{"n_head": 10, "d_mlp": 1728, "activation": "swiglu", "norm": "rmsnorm", "rope_fraction": 1.0, "qk_norm": true, "tie_embeddings": false, "optimizer": "muon_variant", "lr_head": 0.019, "decay_fraction": 0.845, "final_lr_fraction": 0.0, "batch_tokens": [65536, 131072, 196608], "doc_mask": true, "train_tokens": 879700000, "dataset": "wikipedia_en"}
MLP neurons of a small language model. Each row is named by its layer, matrix (gate and up: input weights) and neuron, and shows model dimensions 80-143. Each number is 128 + 24 x the weight over its row's rms, rounded and kept within 0 to 255. A neuron's up and down rows have the sign that makes its largest values positive.
A block is one neuron, or neurons of one layer that tend to fire together. After each block is what it responds to, as a language model described it from the Wikipedia text at the highest values.

L4.gate680 [ 70 114  99 138 149 110 102 121 153 106 152 115 105 119 133 127 103 133 118 149 132 130 116 139 155 135 151 116 125 155 110 166 132 109 125 131 173 123 106 124 108 147 114 131  91 152 109 157  88 170 111 156 114 138 160 115 130 143 131  82 144 123  88 162]
L4.up680 [135  92  84 103 130 115 121  93 138 101 156 171 131 128 151 106  78 128 160 178 184 145 171  98 122 110 178 155 159 160 131 122 158  77 117 108 164 119 119 158 113 140 136 137 153 106 131 147 136 131 122 146 161 147 145  82 146 128 107 149 141 146 118  98]
L4.gate836 [125 118 104  97 110 126 138 123 150 141  99 165 143 130 115 144 170 101 130  80 156 131 132 129  86 124 128 185 111 204  93 145 100 118 124 160 166 139 125 116 157 186 145 133  78 125 151 118 155 109 128 134 110 159 129 126 119 128 130 145 133 129 108 130]
L4.up836 [131 114 105 135 129 103 102 152 142 101 122 149 102 157 119 149 158 125 126 107 132 133 109 164 153 129  95 149 106 125 110 101 146 134  97 142 160 124 124 125  72  98 127 157 118 126 118 119 114 123 114  85 121 129 101 158 162 163 109 153 145 124 127 120]
L4.gate1013 [153 146 118 140 111 119 132 132 119 126 143 109 161 179 163 106 181 132 144 111 155 111 124 155 136 170 142 154 122 140 107 120 112 119 136 176 143 148 119 129 170  99 105 162  81 106 121 141 112 154 118 130  95 144 125  97 166 141 106 109 127 113 124 101]
L4.up1013 [115 126 144 105 109 134 123 101 136 107 113 131 105 148 129 140 161 132 133 144  90 147 151 123 113 127 139 144 157 163 152 101 120 114 115 114 115 148 135 145 128 142 112 129 122 101 147  76 120 159 111 134 122 123 148 123 157 103 134 130 150 107 152 136]
L4.gate1711 [114 130 149 116 129 109 145 162 157 122 112 100 166 157 127 154 140 122  90 115 154 129 121  68 108 172 116 125 125 149 122 104 122 143 113 107 161 130 111 138 172 134 141  55 152 138 144 143 132 146 160 134 101 128 117 133 128 122 111 140 112 108 144 156]
L4.up1711 [137 115 111 140 126 190 153 160 153 108 137 145 117 149 163 109 129  97 113 165 122 133 149 124  88 175 128 138 149 149 113 132 145 172 184 118 136  94 119 103 101 133 157 103 135 117 143 117 184  99 169 171 139 122 148 115 110  92 186 118 156 114 156 145]
Responds to: Verbs of meaning or describing

L2.gate42 [137 143  91 110 104 112 105 157 134 143 137 136 126 111 116 120 121 123 143 149 120 145 157 162  82  92 106 106 167 123 150 111 103 155 151 100 127 123 154 121 102 114  68  93 131 120  91 103 128 114 123 148 137 137 127 111 156 144 171  98 125  95 122 131]
L2.up42 [117 144 141 123 101 143 128  69 140 114 145 106 112 135 154 122 162 113 151 122  96 143  96 107 113 110 154 120 134 113 126 155 155 159 128 163 113 148 109 136 107 171 148 127 136 112  95 115 156 130 101  99 154 124 107 134 128  63 152  75 151 126 137 117]
L2.gate150 [159 166 125 130 155  95 148 128 110 107 126 140 165 135 116 183 135 135 130 134 102 112 118  89 162 148 118 123 125 169  71 126 139  98 145  87  94 100 123 106 109 126 100 116  71 129  96 134 127 130 134 133  84 100 154 116 110  94  81  46 132 130 152 119]
L2.up150 [125 142 123 120 164 159 139 183 113 126  95 123 103 128 115 103 133 148 165 113 155 133 136 158 107 119 136 159 104 145  93 164 149  98 115  85 125 135  95 118 129 138 138 133 105 132 160 132 131 160 131 121  86 119 117 124  99  87 156 128 153 135 143 140]
L2.gate637 [146 117 135 143 139  93 128 142 106  78 142 105 174 147 170 126 137 158 144 145 144 120 143 120 136 105  73  88 150 129 114 112 118 140 166 141 113 144 155 148  94 124 122 134 165 131 144 111 137 123  85 154 149 129  94 137 145 134 117  84  96 142 118 144]
L2.up637 [182 142 145 135 132 100 143 104 137 135 105  97 132  89 148 108  83 140 145 118 156 122 128 145  95 134  99 171 142 146 123  98  93 106 129 104 145  77 156 147 104  86 109 118  89 127  99 109 130 120 126 118 147  99 136 122 158 115 134 108 134 136 162 109]
L2.gate1580 [ 83 116 113 166 112  78 136 106  99 127 146 114 132  77 107 136 115  96 133 100 155 138 123 112 164 131 113 150 112 119 120 102 149 123 121 146 135  80  99 148 130 144 163 106 168 128 122 129 137 132 126 111 117 119 128 130 120 107 138  92 127  75 115 122]
L2.up1580 [107 116 124 105 174 165 113  98  93 166  97 114 139 112 130 130 166 166 136  96 107 144 105 145 140 159 133 125 162 130 124 123 133 126 141 152 144 126 107 125 152  88  81 175 129 121  86 143 101 132 114 146  82  90  91 130  97 143 138 100 146 124 126 174]
Responds to: Relational "of" after place nouns

L2.gate318 [156 115  90 135  94 139 108  85  94 109 107 102 138 123 122  90 114 119 143 151 117  99 143 137 136 165 129  89 121 110 101 106 165 132 151 129 121 102 154 143 108 127 125 117 135 129 133 125 107 127 116 113 100 161 152 150 148 103 153 111 139 120 131 123]
L2.up318 [131 135 129  97 149 157 159 122 156 169  98 106 128 125 166 147 133 134 116 146 121 118 166 157 159 128 138 144 151 160 132 106 156 107 117 112 120 123  89 122 133  96 113 152 156 110 161 127 128 114  92 126  74 150 140 188 132 192 150 112 101 132 109 109]
L2.gate809 [165 113 140 151  96 146 137 100 138 116 141 112 197 127 175 143 135  84 115 140 119 158 150 118 129 159 126 148  97 147 143 166 106 144 128 142 128 143 109  71 118 127 132 163 111 110 135 158 171 117 106 100 130 163  98 103 118 118 132 134 196 162 147 124]
L2.up809 [155  90 130  98 153 135 159 147 132 144 132 129 151 171 163 154 137  86 137 107  91 117 127 151 104 160 157 125 116 119  95 144 120 132 167 102 124 104 120 126 177 134 140 166 113 147 100 123 125 133 109 127 115 146 113  88 166 115 109 127 160 123 156 105]
L2.gate908 [123 139  88 160 118 164 114  74 155 130 135 121 114 144 109 142 121 102 148 133 104 112 147 142 151 104 173 114  90 152 135 167 149 140  84  94 112 125 137 103 152 164 150  70 153 130 144 101  94 147 113 127 144 152 154 112 116 161 159 117 165 126 109 110]
L2.up908 [157 166  91 142 140 150 116 123 115  87 119 101 151 102 165  82 117 149 116 126 161 161 147 146 134 104 135 121 136 130  92  99 124 108 172 142 157 123 118  97 152 134 138 121 134 139 157 115 180 149 111 153 125 111 162 150 157 169 160 123 158 123 130 154]
L2.gate1654 [145 115 114 151 101 119 136 111 147 119 148 157 108 106 153 132 144 117 131 149 146 137  94 117 137 149  99 100 114 108 124 130 129 179 121 147 139 106 133  89 146 108 141  83 106 141 107 153  99 130 122 116 114 147 122 110 146 101 115 128 116 139 142 132]
L2.up1654 [173 154 100 115 118 146 152 143 133 114 141 155 128 124 157  83 155 128 165 116  91 133 119 108 169 125 150 110 110 157 135 153 123 106 119  89 124 143 149 160 129 105 138 117 126 138 169 139 164 169 127 154 153 133 119 147 119 122 128 145 116 137 140 163]
Responds to: Transitive verb completions

L4.gate355 [124 100 110 125  98 145 102 143 101 129 141 147  98  48 118 121 135 113 141 116 116 160 128 120 120 145 141 138 145 116  84 109  96 152 107 135 141  98 128 125 127 117  87 107 148 111 147 115 109 130 145 105 144  90 114 127 111 105 124 145 151 123 115  90]
L4.up355 [100  82 135 169 126 114 137 139 100 136 131  81 132  95 153 113 149 114 107 125 107  88 126 153 112  95 104  91 143 125 139 123 207 141  85 143 114 122 141 110 119 143 114 101 147 135 151 117  81 132 160 178 153 158 120 114 126 146 127 134 137  98 144  98]
L4.gate928 [119 100 153 112 151 107 115 168 160 155 143  77 138 129 120 137 167 141 106 156 167 136 146 134 121 102 191 120 139  75 150 114 153 110 153 110  92 175 132 185 120 110 155 157 130 128 121 174 114 126 164  99 122 140 111 126 177 126 146 121 133 127 138  98]
L4.up928 [128 130 118 123 158 152 146 120 126 157  83 127 129 152 120 113  80 135 104 103 159 134 143 103 123 126 137 115 134  95 177  99 132 114  93 118 143 133 137 120 121  97 143 107 132 132 133 116  94 113 148 146 150 120 132 133 127 140 134 163 131 151 133  95]
L4.gate1458 [177 118 123 144 141 162 138 132 170 161 126 165 125  91 119  87 114 143  78 150  76 143 157 132 114 119 128 120 152 107 127 139 150  92 144 105 102 131 125 129 176 113 125  87 142 145 134 115  90 122 131 123 177 124 112 134 101 141  94 136 123 134 128 133]
L4.up1458 [177 126 128 162 109 106 111 141 136 169 109 122 178 118 163  67 109  96 144 136 126 129 118 159 143 132 165 155 145 135 145 165 117 129 120 116 111 171 129 134 112 112 125 165 119 124 122 118 129 154 162  94 118 138 181 158 107 133 157 139 124  89 133  98]
L4.gate1657 [121 158  92 141 143 113 148 123 123 137 117  89 144 104 151 164 108 131  85 137 113 132 171 165 125 154 158 102 133 136 168 118 143 131 111 113 111 129 169 135 102 141  87 118 164 113 109 146 124 127 150 134 117 164 104 142 145 133 169 117 156 118 159 117]
L4.up1657 [107 117 123 127 105 135  93 144 119 119 127 144 119 121 120 127 130 129 144 115 120 118 115 165 122 114 108 126 118 109 129 138 112 106 105 108 122  97 115  95 116 142  96 112 154 116  96 125 162 128 105 126 150 142 169 150 113 142 143 116 142 105  95 156]
Responds to: Compass direction words

L3.gate877 [118 104 190 138 133 110 137 127 107 160 140 122 137  92 131 147 143 113 105 152 104 135 136 108 117 153 154 150 187 169 112 124  85 141  85 127 139 123 129 130 189 121 107 133 118 147 108 153 128 132 100 116 148 142 147 107 108 101 127 132 155 109 127 183]
L3.up877 [151 122 173 120 128 110 120  99 153 163 113 149 179 120 112 158 166 137 131 157  93 149 127 149 117 161 139 165 175 175 133 137 104 119 141 128 122 152  80 134 157 156 125 119 121 144 147 108 146 146  96  97  90 142 145 104 105 120  94 139 170 102 127 171]
Responds to: Before a required object

L3.gate1662 [ 99 146 121 111 126 118 126 164 138 102 123 133 162  85 159 106 181 126 150 128  75 119 134 135 121 137 100 135 154 110 130 143 175 151 134  93 152  88 145 173  71 124 107  88 110 124 108 103 129 117 102 122 138 151 111 107  97 137 172 145 136 106 150 106]
L3.up1662 [127 146 123 142 160 129 155  93 125 129  96 157 121 117  92 127 132 126 134 113 144 131  83 122 135 121 138 127 162 175  86 121 135 142  92 121 116 115 141 143 123 165 109 128 123 124 108 129 144 146 165  88  83 112 173 118 113 145 105 164 152 102 143  94]
Responds to: Compass words and "United"